MLP neurons of a small language model. Each row is named by its layer, matrix (up: input weights) and neuron, and shows model dimensions 0-191. Each number is 500 + 50 x the weight over its row's rms, rounded and kept within 0 to 999. Numbers have three digits each.
After each neuron's rows, "fires on" lists the tokens most often at its 100 highest values on Wikipedia text that the model never trained on. A number after a token or word is its count.

L2.up561:496603525449446543503399493491515587490542492400530560559511456538548489444559606487517522538562421536537543510498440523626475489534474551482501530608495493366527481481425437547581470549498491497448497437572467518534529498463475570480440556416524535440460529490414476566489537567538531416518476564402475503570544562432478511539523454423554406409476503471440508517525552483515477441439537403527456520507568424495512421553473482557590387485513496596448477535485513572480559433500465461524485546436469453424464576496503544557547525418520551466431512457407488462465487464491528512
fires on: " " 32, " |\n" 25, "|" 7, " R" 6

L6.up755:478506590483560454469603479454475491460466445522498464408466482531575418515516531437494530365519421477430534332473447490428514380570481533476541505596515542468501463466583505388427458555441543480411534450497460500484443501450592530494479476497559508475543487566478475527529534432457430468494526550471607477533545508593486568558517507470516551529486486549534443615453533438443480422458556444576540577479517514479447572589528590550454498508553560579497516506480514569473454477431517534483548525504461542612549505518461534492471536513463536584490487517553480437449467416514539513
fires on: "he" 20, "art" 14, " United" 12, "te" 10, "ham" 6

L9.up615:408522519565486461560540401475500454541501480578514479545526447530512466482508551426431424510564432594530445473540517455570482432447456592536497506516401489392527520443552560556491514492468564504559481418583465524554584520445511437494525483500596458504505535550446465521541427480592604496486493536471535566504445541490492564526587492476511503502467460433544549483496534461550516496577525527583487532442440499602399463445475487544509457510525457548317409492500459509609425573498561470410519554533503469536541486538417479440508559550527574434509404517519547480490498493494454565
fires on: "an" 23, "al" 13, "l" 12, "t" 8, "ur" 5

L4.up368:576493547459468472437485449517499464485579486454551539515470602524520493563554511491441553480546521483560593445448429523578581468555550595550473498471500450410520607491512472597499440521488450452519479461563408540591527527492551468411530564402587498532510439587545431520533524457562540456490429517486449520487570509463548459454541417523527378403391458434462607511483468499601516521471537472508436574470472529435487509524561425514482478480502534456472475495470473486533506412534526514509553598486507430553393551495457451479481464539486497464482497517463492569391459482612432538
fires on: "o" 27, "han" 7, "ig" 7, "in" 5, "ok" 4

L9.up391:531510429491514539518528514510431537440397510507392479446486502529508430521485496517484503491550426424522458441485535435547478470528563483474624477540535529529426492468513371437548498514434522535504487433515512500597492560529516504555514618602539447396480483553470514581508527530454463536576555412507438459440472517599541484517577363522454515413524555595490454553543510497436557498424491511502482496516510571520522437476615475517495560557435550502477468407617429472474429479487506575456507556594540428519471487454556520434526540475456491415439531548438530522438519449575525505
fires on: " " 52, " in" 7, "ed" 5, "," 5, " on" 5, "osed" 4

L9.up177:545497445572461503540461468521503565524445495556488503476496476513497457495539493516474545455495513512456532576389523485582505396582476428441551427510440468576498503474638561502465426508524489559507453502554418499551464529452447451537446441508663556483542464563492506574532452495467580552530465547555439569418482532496562499396513502536472436484440559481520482461486535567495447537448585447570508513537501559463447521573544532600567412503456478519465437515480450455521504555468465377542451475426436522409454511446522479525439564498594537400563486503516514510431424498520608440
fires on: " d" 17, "–" 11, "ic" 10, "anc" 6, "D" 6

L9.up447:510509516441488470483451514523432492501539518386532517536489498504502455591555562491460478541541452436526463534507533557512618565456485555510539543528490536543428487434506462483526465657503463456488480473505479534439558531505495535448521438618559469486491506484513460533543534506612532457505500596531468463480438511496515643507501526442507498472524389523556511494579560499468483406504548405566511413593467409495581422534484501490538410490461504414401444561460530499580409570411478397585562480559504454498515466484529554580445548472475448447549440455413472524528543488583480541
fires on: "l" 19, "at" 11, "it" 8, "ar" 7, "iv" 6, "re" 6

L4.up468:507539408592439503442501465477513518532446412440477467484521504498432538532452458511506524556500466484538526422466477425642440458483514576438530485477515517456480524452513507548488434427498485568404558445548493482524487514516486476480511572526548553448555504405509475517518460493459593527590469476479487489418523489542505514530558499577545557589502458423549462595473480498526529405495549415571506568542493411457484505507595432590437454507621516627439535443409476547422447477608471505484553595518447417489516535470443575507461619498491542493499467520460517480498518435545616482
fires on: " he" 18, " she" 13, " a" 9, "\"" 7, "-" 6, " it" 6

L6.up48:645560531482437504529476502435494508502587537465550523549541621610468579631469535523491444502505471487534504487498520469590551532513490487560504567477494478400506442481455511486449496526542494451524431466489438550521587431539526522477453447645469462402464536502471486504490533507564512509585519581485552483497563555440552546427498420528576480467533460389466537527448447421534548394526468467488629444542451396401533429539492497595579547479533569467467482519550493544493505513479489458511431562470541426489471504488520409470464470495482456441452452462455494573535486470565524547
fires on: "it" 22, "l" 9, "b" 9, "I" 9, " al" 8, "or" 7

L2.up443:534605432461396537581459451478531524586440465441453409519437472508545485450568431470379530494666484477488489483419490371493490613424495509513569482458466491506516530567515555494509422548520610537502520471472482569526457459576475461438492480511498519480521531476433422558574481519483486518605521597438525533455472563514571517528564491519510498463419456489489544532534529440451572489456532496548537478510466503415481542545524560485542422439552477559455427428507444576528498441551539516444493570572406450499545536432530505515525530494434396439501488493524540526430449497563547552
fires on: "," 51, " and" 4

L6.up719:442616453566495514473549542456496506519547481455474482513487467529509533383490557403505514490498490503376421370508440509557501458578471533496547509505467461528518360546539517454501491460426578507437498463523494465518455576502544555473522546442572520429474486589532569613534505487557536494460446590503555554622478504526488512546490478476525581440539495493544454451463567433441495460437456494545383567463527522493550502470493564554457513449527463517455521610426532454549465366518509438541462477560475497535562439532530568538543610458457468480522516463420476451372488498455524493
fires on: " C" 47, " United" 31, " c" 19

L6.up643:492529510466459604489513490560497443497540458570453523524489486571548518520537490547481460537494562443457406451473418425539513508480467553559619573504418550482525522585543386472503491469437537570539431545476485526516485453470420506395489506517483466502522461519429549561563448476553453522573439472537507581348554561479491522448491457590524447404517431509567415558547580472424548488526421462453565510482467532415582451516553503515556540512525563584540430421486506503497560496538494502511382479603447481562464531451463505473562498501457506415504466520393515435481460514500600490
fires on: " on" 20, " as" 13, " histor" 8, " in" 7, " April" 7

L6.up548:560589502529386529463519523481518496549489601476453508531447436471452556441534426490456476535538496457512444396424432467605479418439438478516619487491394506443493434524528535510437502511467510493478463486530524483492510405579527445423464516570556508419459490520476522542511533581503538479555559495474483583561435601571495486449561449401633500524473524483491509475504530447561535476506536490467556500588545373505532535552521509499493440487513456531522485470485504497448382502472482480513545515572487451427484545439401399493523540504544413459591563474500501425476460584501465627
fires on: "\"" 35, "," 17, "'s" 15, " the" 7, "ly" 7, "\"," 6

L2.up134:468537470464451478470409342460465509425445456479525563506488520532451444598567510540498580482530465462436516481468490503544526516456482555384528526506495424456508488500473464457407517620508567506531511450513517593500638475488526512503550460595544488451473467573477517529502564448588534495585465483563451569482503490451484565542486517503542453474461419469506459547482530501440473525495500460550439542526533520500544502497570490516566423490461479568479457529472524443531519557459510398522510467526459462510422457575473607582534495563663522439498606479417475502512440322508513505
fires on: "ign" 31, "ary" 19, "ody" 7, "ement" 7, "hip" 7

L6.up25:502465419611429526534482427546497490497452556458462543528413495490475445494418567424487588511537468578590472486423456460586488501449526611460485517534482517492488561425515460529536551510532413490491482537569460484482538500576502537481559586502560484518478531512521475469510494588533604571556549513475442561482444534497462526433562421469518458486482458499472502500571480459675570433475560522501492507467478515426427569506542424560486497572526448513459498526479472494474399313533542528509558540510486474503493625454551504445488422479525509522526580447511470481385482449563514569
fires on: " he" 16, " y" 15, "\"" 12, " e" 8

L9.up344:486459537497499576537547470560431525446540457419461476470520503600507521561391517530500506551530495543537538462544480484543467571501471452490493544561531506434487463509533516437427524548388466436505389552497468440528536523475446454542481439558589469488470476576555544511533566487544503424473531536461442438513580555463497493460630561497434501435487460515458513608555553322504513419439574516399514510535421493528605507528542479502492513377557543577485480450473493544450464538461554443498547534539448461555532472443509523592481528578462436500493374426564475483530480444509514552
fires on: "t" 11, " att" 11, "or" 10, "it" 10, "ie" 10

L9.up626:575507420555382584406365547583439552530479437484484456534502525489455506543570504489436596468509474474504516526438495419442541441475491484504538519548429476534556471483480497493460415550527580562497533552554491485444504471634495406442504508490570455514526494439502512557538612561510544537533482510508500457472475476419517524397498480428545437472479583497450582570542506480592496475441553583525451427454504486518471539467575460540551454464502492491512466461459502501488427497570442508462462579634534484559445461495555424598514475497394494368454506502469488485481590464558500528
fires on: "," 55, " " 11, "ile" 10, " to" 6

L6.up227:466499580449505605523572462473540531481439474590535610436515554598584413519432518475505482510497432474518474493528418525420508474453448482489525496519402558423526477487554528435541583449515450549473459461522478462529491418545525561438448499430507581505489451564455549529555428513476457479574476563486542538473537544464474460476539480555450483487474520546593380435503478434470491527553482397485457457531473522480588556402512477519531477563461562530450526488508554436532572399508492422496457373610543544480514535458497540474487454497433396556512493476443479488428586490387580502
fires on: ")" 28, " |\n" 24, " He" 13, ")\n" 8, "," 6, "." 5

L4.up209:514580418523412585529459517550496584576471534531545481534432423523541474488512475512436517544568533497483420423430430357513498501470456484504631481514523456536411408526500474535444473571582465522535536454437458521524511423530530516448474479572494451459500416549563493577573501505521544387599498493464498602482436568544569478501552472402573531528466461442457546538492503470416510538517571482443530457517504450474513469604551580547554472502481479510591465398503522458518458563595489499528454468529471500591514542412487421502571552551481465422462489454468479450434479519545494538
fires on: "," 94

L9.up270:544505476471531529494503460485498593519563456471532480578543564564531468541496415512470502487485531492389529444385500393500525464549435500491462564582482477559456465509553508610456519430469532501533395492473509598525497511477589562389458476525461472494533425508547450471555484453500514381560457505462488451510450484485535545517533449480648450434444539415573468534521488466492436544569435457518502487553472444574506589481466503491459495430450493562569486512509478501472514470454522428540372436522544443553516554449584602529533619485556536487533514503541467483526531521389627490
fires on: "er" 48, "h" 10, "or" 9, "al" 9, " by" 8, "ary" 5

L6.up260:557600564541462463365401464507482487478507558478534528547458488449531470499578596466460431521506562523413541528461534544570405480578499534474496511508417518473546538456535415542400510558513517537505524433496481516543577501462556432487452450436506532490458516583512463531511539513510581438500466427455598505454490448441466546534518423489539541430430482455409495460492587480606492499502561540597408441552510477486494484441491455587556507474489414628423505497437437562469396499525556422505519557420497533546515567511459509619511555573514533519495498491551487467513555427466445510
fires on: "al" 15, "ap" 12, "ent" 8, "ular" 7, "l" 7, "med" 6

L2.up305:554498484528528507524471482426473562499543520507513520444486554475564481353572533406463421451539425470503498518567525539473560458569459537453484645513514491445467420527540448645556513500527516519582534526593468399509466442479583517456506503578448557354634525480492462528494510530586469476529458545479579471483516577550509534493531459444541567464535436464542532567541461512489530531449496372561396544484545449493518541537490465457435449529430571439548564469496531460510546487565500485525564550449490446545482514513504456518538485496544485419439411525467429404483549473543479499
fires on: " Le" 50, " Gr" 17, "io" 13, "ro" 9, " Sl" 5

L6.up764:463531456520522572400483528454523517483452510548531521485571479465536441593453517554427606495500448533519416525532497424493473451536450532536560541468416415500447577491453483488506548469564500477407533444554454526558545488570574559505518492521505529437489560421484493485527497528612550535499416556525413513535441520456555538555522464453541386467466453391598487529579460481541549406496425433547450425468477397464533403480466479576616597485491495482391487553523496618482482475547489497506402495460496503501559541473485496551580446493466422506525525415545449533487519538574510511
fires on: " v" 56, " dem" 6, " inst" 6, " re" 5, " Har" 4, " ph" 4

L9.up449:599506570529499477492442495476517564448420505507473469417535456612408479535444392524497553542508447537515506464452516501511557466552461453426540477497448451513465436504479497559532483443457478479565491494552489522543512492498550472455470506561468536419530506529462458520523419534548535530501472575481506417543453469526427455489533502496633541582532509444566506481475518402458469404634431540575448458523487493521495371511531532545525560491471536508515507566530430509503473521529516513441383556435489435624540440445459467685563456425523464515568503502486507372514535438461559524
fires on: "b" 21, " re" 14, "er" 9, "h" 8, "gr" 7, "ab" 7

L3.up315:443561537580380572527482495517515530480469610447486538519502511539442525501465503551442481552538444520519476456481470491506588403499430546510508552512484463339465496478533560466519487501534585546432466371522446601505549475518536490479435467530540532406444459559430373606554521546483495491517452568474476579491488593522525487484469515545549432537468453527602513469530547461520508470442461483456531536567522523482539343560508451518530471474514528531387468519549521544445438485511491456523452579566471440486441466469582510485522543509555534436528524446468489539376440416575531540
fires on: " |\n" 47, "\n" 23, ")\n" 12, "|" 8, " (" 7

L3.up700:535494459598511566427500503545500559451517567494476516588547409480470571468470490603493482507511537509445444504535476387582478531536444503488544544459454426502478521456440504505474606535556468537424520507522489461530549395575521477471502515490462508515469446510501459512557544464552615609492434576515475477563365483395540509463503505532503532502506457476574483495579423487503573454494501396479514473464448452533444484486527428543493510478468483535436449623427449585583523365502660540473474517469484414520466545385462465544531481445505487534484581450435443525522515529536510507
fires on: " Ph" 27, " v" 17, " ph" 16, " b" 8, " dec" 6, " pl" 6

L6.up720:501564456518386582431518472426503514540490481480443408544509415534587534533500531465403491469550501597426533448390577440534505475536483499500551492474533524488421602508509462594516511532519563495489435451464461585550486456522425557508547547599537416566554543507439483506510521434482551497439520569537494532579508478516516476540505523545519590520465487449469500551532513457459531541473484498486521485509595520447466421598497578535520391472411457517435486492455635480530440483549559453444361478567437444490485472517464488498512542535445452508495605548382509406457450461473503533
fires on: " |" 43, ":" 12, ")," 5, " t" 4, "," 4, " a" 4

L9.up70:572530484512448509529457464468487478464533544455525420496562595529490479465435652485500487547520491493549413472454457457550515513575538473560495468541433414475483483423525468513515513439521491499447516508484491497476561507499422534500494648515527560476548458547497424511507466539432512478589602541459471484478621415398575558457539451493556512457559446480508446560535484489422472446485572399472460559550451508501513567528489579418495398502541470527608389469528501551473479496494525469526528510464435410565513558477403490607504519540429525500494613497502570402425459457561490536
fires on: " h" 21, " a" 17, " y" 15, " H" 6, "ance" 5